MLP neurons of a small language model. Each row is named by its layer, matrix (gate and up: input weights) and neuron, and shows model dimensions 64-159. Each number is 500 + 25 x the weight over its row's rms, rounded and kept within 0 to 999. Numbers have three digits each. A neuron's up and down rows have the sign that makes its largest values positive.
After each neuron's rows, "fires on" lists the tokens most often at its 100 highest values on Wikipedia text that the model never trained on. A number after a token or word is its count.

L5.gate1497:542514514477497460526521525509492495510503538531532497488553515474474508513501496477516502486509494415474498504529492498490493536532513498508506537490455509483493494481503524508466522502522516500482523505486482522484502519490478517464466461471493522515546497524497515498535510500471484456
L5.up1497:509476479481485422509534496540468540462469532526516516505505498492509528501494505472503449564548465466486518505505494489472476537510515503465503536455491498469510500508467528570500531510522552489497482489460529491496513522485526477491526495490467537492576512531491522498458502496454500430
fires on: " Bl" 29, " Gl" 11, " bl" 9, "Bl" 7, " gl" 6, " Fl" 6

L5.gate890:523499528541496497537477539481497484499510540515465489524523488504512495477511473511464487445484515483505483482516510490502525530427497494451526554488473517502479510453505500516484508510486532472501496521502494485528486549462458521494500456498498495472515528519476521515494479484472518487
L5.up890:514507506515471494510485486504495497483514530480528477489547527515496466521487453477523507507508534472483525482527462542519497512527492491483478525522462448465472498525442548496444518493477500509493517492464506529497496519467474517481469483484559467568471503484529467519491454493518516532
fires on: " |" 47, ":" 24, "|" 6, " as" 4

L5.gate327:483526481455484475512484512490511459541524481520513488534463484473510526483483513443475509505453522505529514515469506519525542488519517518506481545505488537494511503514516484483488526468458521473500482495527513518521466489484520466534495517507511490503464509512446505514558511508511504507
L5.up327:487515463464485426521514499494483495495463486505503526511485522504474531540481535486495473486524521472532518533507510516527526472479458471525480484459497489485485479503459479476509504472509530539489543526565503492532542501490494484486519493496462458496506493527483478461466502523568476500
fires on: " s" 62, " 1927" 4

L5.gate140:493455509500548533461493553456525492523495495533477510517504481483480477514506505455486499513516520541524506470475493499516501505488506472540495464518524533505472561530477504499530520506540520504477536493533477466488573513492557521521511522525507532513503494473532509504536508479546526492
L5.up140:475550475453505497482504466498471511491528502528516522561521482515503523515533545473474525538506501490496468471506470510464523494552533488479483501491541535488502515498556476500484525531546493477507470446486469471529470516509545501461535514519443454527485545485470514475510493510468517488
fires on: "j" 14, "s" 11, "d" 10, "b" 9, "at" 7, " J" 5

L5.gate275:510495520479499485456532501519495495481527518535535495462482495469543516536531515490492502483508457495539483481443480512508499518483509533476508494495562526494505471518506484501513475499463493528540499515481414540528501487463475517511536476490463488513504505511520493483501510479530507508
L5.up275:473501500491516453497533520471454525548518512510489455540476482539510543499473479494502470494491480515505499525486534502470488444442502510520516487526506493501512436460492539513461500531459472552492461491490552494498497526504509512499545509524493488516528556435536518508472474487518481504
fires on: " of" 41, "ol" 12, "," 12, " for" 7

L5.gate548:559529476484502486494526518499504504460496482501502503527484421472511502511497460521461469474497531514499543495439498498531491530504487495513512524501516482488545500509489562478506519521502516522498529511514476519495516512522490503545545521512502530472431500478502537531492499545468490494
L5.up548:474485509496489510521492473512456509492499510510490515485518500501465482488485501516478459509493521525502484481543467516464517502461513568521527500484472531540487484474445509473481499494514484509524556498490532504434496482469494543498507476493545485567563483532450478498499445491524485479
fires on: "." 88

L5.gate860:518475453479519503494515506507487539501506478502516522498541476487525477498535491534476496542504497465544495461507447518538510493505518497492489545515506549511483539445483480527526481495532528512474457531545492529491509492489502502492502503554536480473515467486491490487458559471502497504
L5.up860:533496501514511502463477477546516540481506513504468465503519507493467530535470508520492504494466513462553490509500503470488481537485515521506496498484539554520480551478465529516504497474522517483496509506455536537528534471515547521531507532513532490553494508482448468508488527524513503509
fires on: " \"" 27, "." 13, "—" 11, ":" 8, ";" 6, " because" 6

L5.gate396:519504508498509484476476513528496492454496476475511489519543536484483510534485500473490492508508493449496520500523521548463510518490520508488476521454483502483491506501530523502505484503510497538485508487496466509520534489482478472498497514506521453508490519451471485521469485548513504514
L5.up396:497472513481511500513478484553519532518556524464450486497513524501490497509471452544510511486519515489523512494523490517473492494510529496455477485478475501510498485440520467443498503473444493444507520502460514510509446526473478496511510552505469454546514458432490526494523490496551545483
fires on: "." 81, ")." 14

L5.gate574:463469513476538458484478490468503503526517540529497474479489512510489519511492514505504520533513507519520494505482526495483507508505491492465487487528514466494485496499551544495525515490540497480523486518503508514509531512499451478484471529543489479523539474546439502511508478500437491524
L5.up574:504454488505497505494542465485526512528501483522569464499501479482505504507487559529512461516472532473510465510489556505470536458510500467505530454517496494518514494498486541496486507488518481517542506524520507495518518456473476495495479543524507469502504527450542475504457503513518480504
fires on: " of" 46, "," 33, ":" 7, " at" 7

L5.gate850:530487524505493469493498502526522566487484500527519528471504537508488518502492477496487489507482517486519499524463521493510506498527525492461515510512546524510500479484522522502495482529513465470497462415525504475519468475524483452536537511511478501452475505533492461498516523465499510489
L5.up850:517494500491522495510517465525503491505461538492473522463478512452477522552516507458516518456455492518481522505470464501504510462488547518526504520542495487488521512539533501480515534544473515563436502474547489488473505522473528494520501532487500500515511463529499514492491511530550522484
fires on: ")" 77

L5.gate522:526553488526503447525497533520520534458529484528500462459510468515493521485514477542500523493467496485491489530488527484523489497486462468492536522521504480514507534466521525557499493470487528518502510505517500545475512477458508518512532557516520516491498526515486524497523487524476482476
L5.up522:516498506490511508462504490525464489479449490504537520493548498480509510439509451508486509513507478490507495460484450510505578508529500523476423519530490514578511473516505472502535481483546490493475500488537458556560501511509497504506446462501516505500473524466481536529458475452493460511
fires on: " and" 25, "\n" 12, " but" 11, "." 10, " when" 9, " until" 5

L5.gate21:463489481492521505517494530560474502505521532527490513506497482499527486505496499511484476455500516511490512468505503490520498497492509516515524525513546470522524548485529477482516532495496555485527460441486461482470519469502460477514519477496513480530516522494519463510522493454514506503
L5.up21:486536532527528470492511488532558502484494531447488523524497589511532441499537473497535448479559521494522510488513507472548504467497520508493508469469511456475527467538489504478480538496495494555510499560505517497514476550514504496544483518473549531544505574508460498471540495508472492519
fires on: "|" 21, " re" 11, " ind" 6, "\"" 6, " \"" 4, ":" 4

L5.gate638:463500524511499497491542454503516509501518546495512538493495433516451498471484448547477507444494547523483486526534499495549493480483500457513536522499480486495541512514511509534512456517442518488510486512488535482457467492512457496492527544471508497478515483520500525515452494474525484506
L5.up638:499494483503518512486509500511490519509501429527521473555447531533509480497521545503468535512492484490480509481564517507459481506525453497522527501518499464531499475526507535503515499510474482514490464439524483511495536509505457522489492497538505519499496554540509546528495470504548545516
fires on: "." 43, "=" 9, " |" 6, "}" 4

L5.gate1247:530512525536473499466490479450519489501527484483505471531486473524464530508512485517455468545518485467458506520504455483502525463518495498510487484507496520498483503523472485495502464510508539513504488528500472497551491521499526532540474485497512493482497504552538514456483489519529502482
L5.up1247:524489498498492488485536470522502471491465469513534458481553475527536497508530529529486462518527501519485485440542488511486510488510478531488482507505507519468536500493432492485479475511487508539504494469525447446509487478454550468488528499464509481472496492528505488535515526508509547472
fires on: " on" 28, " along" 16, " of" 8, "av" 7, "," 7

L5.gate1226:516511470473518527483491495508525448515507468509507475512507517515519530525518481534519482481466494450533477520482464486488473500518509473492492495544462537526494512532469501543476449508465478481527467492489505481557501479522536515488522508509528472522451498487502475521481470495514471527
L5.up1226:472506561485559513492505437538490492512528490482482511478482466474478464516502508529515484478470497494525493545524550481502507507501497487488505513502508530489501501484543478475497525532462475503475512488473521514464498526546487487487526535523486523498478461493508530473532503486494477512
fires on: "-" 32, " under" 10, " in" 9, " of" 7, "é" 5, " Res" 5

L5.gate750:488517514483489519496484486503470496491498539504500465522494481511525535510548517463475511496517508537490463489513454507520505507522506453507485456485487491516460502490485487538468524483512472465469500528504514531537462471514467547500514484547483503508527488501501506461548523497485485508
L5.up750:513468478490537550498471525515505477505535471511430507461512515516549513478531479509500516497488505469514502488527457507499471480515506477481505514514523478499485510497474475531452502534460503532523499491492527472458465496538459491489537532483517512499526470475466540503480525505481511513
fires on: " as" 22, "'" 15, "A" 12, "ia" 5, " As" 4

L5.gate549:480528498458483494551524510473492461551514494521506435496508469507501535476485509476492480536553499490527500497476477491471532516538496522503496473480485488531453510493483539485505471505465561488509470498543497499502507509531531523535512504488516525494497529528515505506504518461504524484
L5.up549:514525509503512492512463489510506520499487494530506467505517511560528509522525483508522531542503501485483496443526478480505482558534530494547505564488490530490463510487531472465510498492510551454517559516458487507483470501484523480482504506501526492483505498485505511497458518526503489506
fires on: " of" 42, "-" 9, " member" 5

L5.gate1249:493511470510498486499474516510520472475499526530448512487527495458529493484468490535515509482503490472547478469489489520486515487467507500499484492497476482452518499462499488494512466498491466517493488500449490504478481494497522501524510532519511457519534463502457502523484483480519539463
L5.up1249:461489472497529466492519504464507512485519499500490502489515521490467509480486561468508484490515469494524512477514508506473500470474446553487490468494503509500497479480505495453513479481474536523522469518492516505493486529488499514542506490479510507512535499502498498468488473521515494461
fires on: "." 56, " was" 9, " signed" 7, " is" 6, " Del" 4

L5.gate428:553487528533492498496527509518505452493504488499496495489503528464497501522496509515528513475509514499527513501478498479512493504494476484512480498520523507506526501534522497428491491494503477510505482493504478533500539439497448517498462511502516565478544542516515432484479466491519518456
L5.up428:478513486500517514533449506484512472505475492531499492502512489486486467491477476529555528491516522501468504524511473463506500488454507512469508451518469526502491503495471506528522553544525484522525486538500504523497560494521537499522530494491513478481485521530507511476465524517500564528
fires on: " =" 28, " |" 27, "\n" 9, " (" 6, " as" 4, " been" 4

L5.gate1163:524498493491538497448497501479462469511506506496502504498491496494531480514524473534509463489484516541503522511461437455510521515462500485517500502504511485524516509495507499458480511540518498500485452490525483487515467515515478496532482547499492512491514483507503534459497484487468505465
L5.up1163:483494489495551502454447515508475447491501472508458504487473554495513537438503482507518501403466528487466494502496472477477500494511516509490534511481475508535500516522498526518450513487485470534525523512547506499522482512514523468467477542486513509485509481472471539562563536541480517487
fires on: "\n" 28, "i" 16, " la" 10, "a" 7, " La" 5, " Native" 4

L5.gate1024:498458484534521449512486546466485471509528552463532503496482475479501462510478522499494526513493486496484478502455483509485510518516508538457532535497525487534485500501515521527485489535504485494520489484542506502492484472516490461522477485446483493521521515513493512539564467508486495522
L5.up1024:487488463541485506519483524467504484520509489485523439509505522517463485499457514516473481468490546509478505482439480452545498522473520496479554539522498520495482488514503509474478476502467492499555479484525491487521513498456526464510473503473474523508533494495504490482511520533509519502
fires on: "′" 25, ":" 13, " of" 13, "'" 7, "°" 6, " miles" 5

L5.gate63:508473512522453517469501499492504513473535496509512547481520467506509490503520504514510513507551519500522532491485564507456489505481486464514462472488520452520498520472531514521518493570488509521482509499479528526484495535484469503484446516468496457508488491515438495485529468504528521506
L5.up63:485499496507482537467508483490464487534514510473493480521489481486505514512525497527513515476503529495490463457515504511480451518506479506537502547502506469538517474483533474522452531506544483501495465478505553508497532500523521460547490535508541490478475479516501541494520472517511473519
fires on: "." 32, " by" 5, " hand" 5, "w" 5, " General" 4, " film" 4

L5.gate478:509490470447525481517509498484516517503452513516519476477508497500492513461522515478524472512485476473498517496477490486500499535516484534481499510532520515551500486475510473529566487487467494504453521478487530476481523514534441495475499497482436476487505512518548517514499498482468463469
L5.up478:480491524491508479512522458500514517482478482515478516514559496472509483514502508508509502512514515476487496480436495575475465478513488504498547490492543520505507518496532503494515504520489527482470494482530548520516487518503501516515524498476440507473490520478544508510528527467475488465
fires on: " Sh" 30, " Sch" 18, " Ad" 14, " Ch" 10, " ad" 5, " bre" 4

L5.gate1060:485533493478469488529491492522512493529518521495485516474478443448532490496483455539466480459552471518470498485467511531504478499483508519537527505520526485483475525486477479491457469506522519425530458498499527491470478456500528500499507501509522503481516509540501494529448468524477489519
L5.up1060:533468467500487475519499534522478517489496530518516546505484505527534490500522473534485493512513492530459501522549515504487484502471497477484475515507521491536523502496484481512501514479449490485509511492499467532515497500530478477514455441519495514485504479464549502537513456491497523460
fires on: "." 88, ":" 4

L5.gate1150:508484549477510527500499484465526465485459492501524495499517468472527490486524513466524506522495490515475474505485548512546492489528526515466510484550523515501506514480471500489487543481516501518554465472505478506466500510523543476545505515469497504508503527517528485520491482545479467440
L5.up1150:520508486500506507492499513482459470492470531492492548499513509493534551483477492522508486457506514499478487494463479474525481499494466483504507458474528493482472527461523503500463483495525526520499464497480522505482499522489525494505502495484476498546531482498526462539482508483510476466
fires on: " was" 23, " went" 13, "o" 5, "ly" 5, " reported" 5, " been" 4

L5.gate477:518521510455534467525533496468513551475501550497483528525544483444467463537542445474454477501534536504498503490506524441524475476531476474526486533504476535490534510448515485503540476487496464506487464508468526467487524504517469472493503497477480517539519496488521461483530552472493485504
L5.up477:491507507480495461544514559558486511484441495454525454496481480466510514507528464554434503482473531519512512502519476484474477515512503512467535487449527515550507474446512505498526474480502530514493495485515510482473467467502476516485507437484492494505501525471484465534512545534491526493
fires on: " fl" 16, "R" 15, " but" 13, " Fl" 11, "Wh" 5, " Th" 5

L5.gate201:468497498478503505511543479450495504494524536468440489479525489516464484481489427539468500506487486481509482478506548535521513521476490448528473503538526536512496491506499495446507480515492488445477504536467494457522460481543509515542473507514540476529518471544501515519524497492512487482
L5.up201:504485485513538516484478453502520495454505527502502498489487517514466493440539513493506479536514532513484509487499510525516469515491468505509491536526469519467497492519488470520520525492469518473485494496489518527505499545491474518450462490474477456488507465511493534508503528468525527549
fires on: "." 58, ";" 16, ":" 9, "," 6

L5.gate150:492530552524495528493513473506535530474522499435456519496523505483511506514485487494472496478474514499526510511517552476525423492519522512497515527512475462511483465531535472464522505512521507515454480487522485509483498477498440499486430487509523486520502521465552488531493472489507496529
L5.up150:464485516487538499502457495504500490510504507507520507540490535497496463498531518478522473493506476482472527508506467549493522470507471493491475522486500493504503505520494501514502511492530507532523497493460538493492492488525523500465558451469502534481475514518489508492485483496521502457
fires on: " is" 24, " was" 21, "\n" 16, " (" 9, "===" 7

L5.gate1040:504518516493513473488522489526456528495505518468480519510450515496521507480460494459441514508519514510516515476479493495520514488502500491479483459500483434546480480514484511534488513500499506499498469497553501500519493489525543499507492547531507453440485511510488574514497509494443516533
L5.up1040:457528529472508474529499467478501474483488488514506528514480529483481516527469501490473497556488473500517492529533505520508527475524509470476486519497481455524491502488517481539468524500502492491501476533505495472480517506531494467529530544495545510482456516486457515539484502513493505470
fires on: "==" 50, " ==" 49

L5.gate399:520475486524542510503488485547474494515492510460519500500508495489558473514534447505547520449521508482527472473549487480462501460512486463523505492551492541531530472468529498537460504511492500502462497454520499518490509481463463506504522514468490535493493533502471512534472454470500492509
L5.up399:507529453502464475456511570506548527514465520473484524456475484492505505499526509473483495493517528513454467499519532479499558505556493570506506488500522505519459502520489479517508540475537513489487463553451509510517509528498504499491470483538516517453525526532527487508488560504513517506
fires on: " W" 37, " w" 10, "w" 9, "\n" 6, "2" 5

L5.gate1428:475493509471508472559483446508485516512515488515476509462518476515444498494488491515470483469458538540492524466532488524495449500510489504518450468485464475467486502478544464497483545500522551524534531533480495531530487458491517466499482479479504506471439538466525501532511507506470488485
L5.up1428:482486506534525502533472477539467484488527488486482525458489449481491473468494461506537472478489498508488534487523517509492502483492564492562476503521491472525504454466539483541480514473476510505498517511526485519508478493530484503516494493512493479473457489487525503523527493507438500442
fires on: "==" 55, " ==" 44

L5.gate1203:506470540465559505483484500559478468536485477502518468519479477440526486476454474530518501524511506522511481519486510542515489467530500484509515545502535486467533532487502529497531472493506480508523494467470440480504477532527509485480537539524480475547494503470492488513515431504480521490
L5.up1203:487521507514509512475560526527524473570507494512501494525544498471520512553478510530448510520526522522537517462508486492481460473501525494491482494472488482507557479505522499500494467485485487503475473506478515551533518476456485496477534500455517463482477477486496477518523443477482467532
fires on: " |" 95

L5.gate500:511471484460494484565505554518506521449494499456511462465521455572504541559496524470502469515514520492486508489514515456478520506488481482487496511553506495524463546545461446474466475500505509497497484464505515488514558513480461455514479466476444465521537482504474514502504497491518503526
L5.up500:463450470465478511553484489496500454516532496486491470510541520513502524481550485496448515470470502505507479451477499487464481477522485502519469523494493546489498488470493458492552485505548462503514488525499433512454503485483480506500502511507534497539514485471494480490488501463529543521
fires on: "." 45, "'s" 9, " over" 6, " War" 5, "'" 5

L5.gate949:471471518497528506506466473507506517492526484509469479530544537497562502505511511526485471531480537478481494530492528506472457508506472516477483480492452492458488482529527540486480491504496490495492484510530498527543502503533484502533474464449501526493455475519515484504484435457500534510
L5.up949:489497477508524509501493527485486492494517513518503523524520485520522505516494493491501507487513478484480519502506463466456498494516489522543531519473534482507494515464511467529492478515512528505508493481492512500489548492536477443462421490536467513520543477478479515509516496496494483516
fires on: "," 64, " –" 11, ";" 11, " -" 9

L5.gate1466:494520511469489522501495507533488465503489517516481501527514467518522483439504476542507492477509505533487492537467555508484526473513499529466460482504512511481520475462510469534478488468480523501518456473476453534505482507481484503501496519507510515524527514463450483516487524515517464472
L5.up1466:478510511488495559468474518536509482448467480534512490490553519490509466466457474495525490456516475489553508517515533493508508488525486523450534507463494527486554499502459540505485485514517525519473470497484480490501462504490431483482504484514480518452542462530547504534504525510458480462
fires on: " am" 22, " Am" 18, "om" 7, " ad" 5, " U" 5

L5.gate1381:499491524464498525532507514485507530509490473519514507518482518494543473494479470480470518498503531501468515522513516533478454497510547519488450526494456538521521478502510506479487475493463475518516509482496492520468477489530548509486520526487450488526545501503584496474524524466510488495
L5.up1381:530512485462480423490503489510505472513509486504498482459487518469505495517480461457467473509546465495488517428495534420508544457464545463497452497494539542526492508492518509563520497501471498500509500525504471501534495487490535470512493466538469533472503509497498456566520516488505507492
fires on: "\n" 55, "rop" 4, "|" 4

L5.gate1327:489534480481511514522446514491516540500491557466516530510493475492534516515536494512495506511528480506486471509501526489485488507486491469535476519515499504529480482508492537420535522504502531511488485450490534523529490492521497467433487453529501519475510536485462471521479505461495503483
L5.up1327:497483479488539508534521516527470526538516496476502486517497527517508495521528495512501504513498500490512449497495518492525511519491524500456445520526490519485485490501497509509550556461461471544493477510466482579554496517507532525516498475545495524485496493474511493456467482501500499497
fires on: " w" 55, " v" 29, "\n" 6

L5.gate935:478516471486524488491498521540476537506499483465448488487499514461476478457526498514514527502531533514504474523500479508479490479486484510480483479457504534510499521467508461472476477497571467484525530500507455510495480480507502476495503482487471517503496488485503490510479489448481489488
L5.up935:426493539503510509508492503486489510503490535506446501516494498505521472493499454476475478506530514491502489516500469505512467477504505496468489527507488495503464537510492490485510498479539480519504487492527474513469440503518473538501425487497494492554489509490499465524469508542506496507
fires on: "," 62, " fl" 11, "\n" 9, ";" 9

L5.gate65:535489529494548527510479533498550527506484484486504526494472554484466506521485492529524510491487520484566529490529497539464510472475505508463496544510492498505509507495479506493494495499437495490526485467472534497490525499524515481504515457496512491542514492520536497477519505518505527495
L5.up65:461464509521464495549520464520471502472517468483483534481529473487516470540549490487530459499520525519527471458503503482468494517507459517492538520514541482480515533572497509510490493511473520496482493481517487433484510495584504478479532493471458492546502490525482486535500509501532555503
fires on: ")" 25, "." 19, " |" 11, "b" 8, ")." 8

L5.gate855:473519538460451506467498460499501537498522479511505430468517528535516463515495492525499552476464478517509551453486509489477520468506504528511474496493494521534483496512477473468492490494483509454484472517493511537490527510514446520502493542502493489533546512469527488513514506480550505513
L5.up855:502505490499500523513561483516489480531515475540495469470498534494526443511513543477476516438490504493543524477490533466470506469516494513477491502465503523545494521486475513473468496536500508484499522481512513504469528492488467486505506494498517470488511501492482489486526508475483494524
fires on: " L" 49, " and" 14, "'" 6, "el" 5, "’" 4, " l" 4

L5.gate1137:534534514502494473490556480460530532494473522471472564488512485547489458546417461451472481520483506487475441482490501475532492469529478504513492553553486486519479479501512488509499485476487521487527541488504519512521456544512521536511546517504473499505530471506523538477517466501544517495
L5.up1137:480529475488499499466473509476554554499539506536530506458466516486487494504526524480481503469512483551491563481490531509503505463462516487484504508489511504506530538455506536507536478480529522478486483499512536537536519484514478500471506484540499464511466529504520499501493493523463520492
fires on: ")" 40, " " 6, "\n" 5, " north" 4

L5.gate172:534519506525582480509515490501525528466517487486494518533528467504537478492534500502484550545436503459495494496482488489474455524504526522526469512509468472496491499523519484495491518498471514529465509472475482479522513482497468500503472530515473511492469505538508513481517493512456517496
L5.up172:508466500537559509498466487523504497496485447508462521538516492489541492478526512477479555563463491443473483532501490479515487478559528487486490487495486467482475524478546475455458486506479503474499495442484457463510518506521504479498467536481512485495485510491463479522487490548501488513
fires on: " G" 14, " g" 14, " Abd" 10, " ==" 8, " sc" 7, " al" 4

L5.gate1500:501501525460533509534521527518481474519478482519481512499504520499479532485503493528546478511514499558468517525530545535496516530495522488520471487538473484547498530505503530497483516529483445546501497516487534506523501563484518499512515457500530506524527483497530505501486510501501494497
L5.up1500:478522519465514478532475522515493500494466462441455473476471497475502496499507494515467489488484507503499508479484545484482516513566513483451485477476475489456550488483515515493483440482517513507440476497510491533520509496463504496479465468523483479496523490533532526514480497471483520514
fires on: "," 33, " and" 21, " |" 4

L5.gate992:488516487515504502488525441486479529479473526519510548515508452463502474536484543516528500499548484522507513505550485492493479490482504519490489486494538500495498485508469512506474477504486512537509499505502523514520560478531473527500462529530494503508494544515473491487541480465502455459
L5.up992:465528504480519460486479540541478478437479497487477519489483485487525516470476486517487487483528488520472539551502500450493467509492490468529485492500481506499516529485507549498488490532524494516485515509503539474538522480503488509533537457461503471479524550490485513517520528487555505548
fires on: " |" 30, "az" 8, "r" 8, "b" 5, "ge" 4, "ic" 4

L5.gate114:486522500484488526503539479472561505512503501539540481470497508484471536473490504486491499549529534538489538445492546451516497515484522526494481517523506519491504516467503499529480443477498501509511520511527473573507521510550491506495514491468516516565498536495472474458472475529512509518
L5.up114:502495475494519536534525477496539514518505490514485458496460511513532500516498520496513471504511507500480545470510589506523500541500489445501551535543508522472494526453508497466487545470474504492470500531497505503503440531504519527506536470490492468490490498527490495515518502486498507487
fires on: "-" 16, " s" 12, "p" 8, "s" 8, "D" 6

L5.gate1525:493497520493510492540436510477472550472527527492501498476473493472488497516520482484513471484515485553552457553525474463534542536529486515496473539484487514465503526498437476507521516526506533501477464492503518488507518503511515496491539520491496465513502484535521467505535473459507501470
L5.up1525:485500485560505437500502473487512453483475507499515466517499455451499486482505519559507507514538516500485487477461531512443483521473485489485494510488458516486511534461517487476493511510492531485510528468513533510485486525471462519481465507477524507519509516483513460520496522513514513520
fires on: " fl" 16, " Fl" 14, " sl" 8, " Sl" 6, " conv" 6

L5.gate1411:497500498502506527512480466489523516484487531497469453485511472480497470465523479511515518521479498507527495491474505507517485525467517491484448506538485508509509560524486494522485476476545481486509505505505484537500501495473447519509482496491446489487499498437502522483504509485475553500
L5.up1411:518470445506483477513502525516562479499510539511532517446515497493459532477510475511483510473535548465497503490502448560552507508480481523465478481492488461515462544504460513519498475510512524466517517505523510498514482480536488493496469501482507505521501464537504501484483506503482506516
fires on: ";" 35, "," 18, " as" 17, ":" 5, " than" 4

L5.gate1528:528511514530511490505492485490524525512527501512538482519505490460486489530557488487509525491537526503506495485484480464540481505500497490535481490495510489466471449498524507512505520503519507540466446498502489519455505483479471476495507464543464523506506477473522505530526488499528534506
L5.up1528:506492541539515486519475461553506491526501474537503485509503506521487484470500488477484479532498468492523500504519464519506490487573521492503457517480470504547466490544494524479498492544539548503470478481487509491476488501486463500464539504539470522548521508494452478528495524522486504487
fires on: " comp" 29, " if" 8, "b" 8, " as" 6, "ig" 4, " As" 4

L5.gate1186:494487518480523480491487495495470534475500516460480516454562482511481474498485494526511462526506542514516504495531539467478480520456516510541498502524528489501470506484525495508498445484535524516474483513527480479482478503436484474502500494472533536545516513491470488499499501519499505473
L5.up1186:441522484464566539546496496524498499517561479542448507480474491487489432485484511508513490502521513476488531466497536491520492442516514478491528475496505496526498508504496550493435480492504514546452477507499499493484480515551533457504496517518492468475531460503514513526480482501470522472
fires on: " ==" 61, "==" 32

L5.gate89:507485471510492475504503479543532501534541527488515523480474499491495468475521521464451502483518518468475497507493545469498494478483481476525490512524494482495520522454463531483485524493543498520487506489481504508522469486516433471469478469494532478523515480501528475427459525504481525459
L5.up89:526465478497484493513471501476524515473519471536497482521494501485496507515450484516523466510486492479491540534513502491513514500462506495452496482522548492475508495506475504492472510498485511457520510502501504473501508567484569501530496521538475492535485500502506466503529534516535531489
fires on: " that" 31, " was" 6, " announced" 5, " W" 4, " American" 4

L5.gate97:469449490494530508501501521504494507527529512497472481535495513460475500468497471458535503524460503513485507492464510524453535526486503509518510495529476500490490494537540468545491467498491498518534451523498483463480481461535518500478492526490470480502525501468525494478501544512495538517
L5.up97:471512560518471542527559472499508487492524469531488468490469527466475504527470504502527493490505503494472493530558492489511470474514503522476520513524511511507517517509523490511492489484510525492526507522442514473496462506493530494495507460456518518545506466503525530441485466471503485548
fires on: " |" 35, "-" 16, ":" 12, "," 6, " in" 5

L5.gate691:468516521524499481512490517495532528521461447518531522508505445490519472493513508513517455498507510475495473494492518503503458470470506494452506522507521493482552485542516489498514507515473500502521499479504465500523509477505508528534452498520501498516499496464520483474482483504511501554
L5.up691:500483502523529506496466491496492507538470484485474488503491490509497501498519509502526491484499442484441564474519525478474501482461476513495500490519472497518493463567482501502486492535497505523503481499491525523488485515497519491532491504515504471539480498497513516471451501508519494526
fires on: " Br" 18, " Str" 12, " br" 11, " Pr" 9, " pr" 8, "err" 7

L5.gate314:484497529459540503481496516495531473469538442556527434494455490507496543510514477488500516517511523488523537521457471522479517492495508462511508488516461494484499546475522517530499485514489492502514502471464468516502454468520459472511483500505509498488510495477536510472492486532514501477
L5.up314:507477542516483521544478505502544555522523489513475498519469475465501515537489487496524518527531496503520551525486530525514483536514503459497506492513481472519497506540495481517528513429536491497507533503556562499477472497520442514514492522504457458534481503499468509491491534507513473497
fires on: " was" 61, " were" 6, " |" 5, ":" 4

L5.gate354:464467511528490482481473492503529503458496481486491508481507536476499509513498545491516510534490454494495558488514536524513478469497459491451455501473525485498548554514483512504520488479505497489531530493529446499508451518547500500492500466518525519447525522515470499493502481503523489526
L5.up354:489511490464509517490520500468466480487485533498451529481542515428527543525470505482507506501503454508520500488447521506501552526476473500504519514502507538500485495495508489494543503493507519474518502481519460523552507503517495491457498520531500450512497526518511510538493493511498529518
fires on: " P" 98

L5.gate656:512451467509430514521484506549520513523502555505461543481512489485517499508504480485523478464534492513479456442492526524524504510506511454488498503525483508488475546536492487503506491457508535505474474478523501527495499521518463487476505524516469480486476522531479514531544501511419505525
L5.up656:456491482506485500506549501502497486499493484474524512509513503512501467531461513485512458504528520507453491490466496515520465516462521501510510477509518507498463484472563461515511496471451530520535450534511460507497499469498491490496469508485467520453496516501497531502520494504455519502
fires on: " \"" 23, " S" 22, "\n" 8, "S" 7, " –" 6

L5.gate999:496501455488484486454500507509522513536482517511493440504498463482485446454485446490504479517507484487549460489497491531502479481504498490478499490538483530517511507493496529502511473461494554485488515484489492490497481486507492511490461522498501545480503523516460512458478472553521506539
L5.up999:486505475472468523558496427489544526474472471508516489487479515492497511497471556498517541461508523538527558526504566492494489497535501518472534489513438476517521489489519520441483484492522486548490483511511531513482524499464503473486517481485483485467522508505510469517488515503485463496
fires on: " s" 68

L5.gate1503:561452474466534514492452520472494486455514513525500562516480476517486465494527516483511471489536503502504502497514468491478525516499521558512468533531514482527490471528514476524564501499477482450507450516521510509490523542509513508530516511492459528512476493494513511523495470517512466442
L5.up1503:506468470497506494494476506496519478479480500475472515494473467511490486519526514505510477523493504500503537515483518499525503494551493502480484557519496502505510473537457516504540490509500474486534517449540502470491497537500510508490503513529513514504486493505481481515444448506510520454
fires on: " Ar" 14, " Dr" 12, " sp" 9, " World" 8, "ing" 7, " Str" 7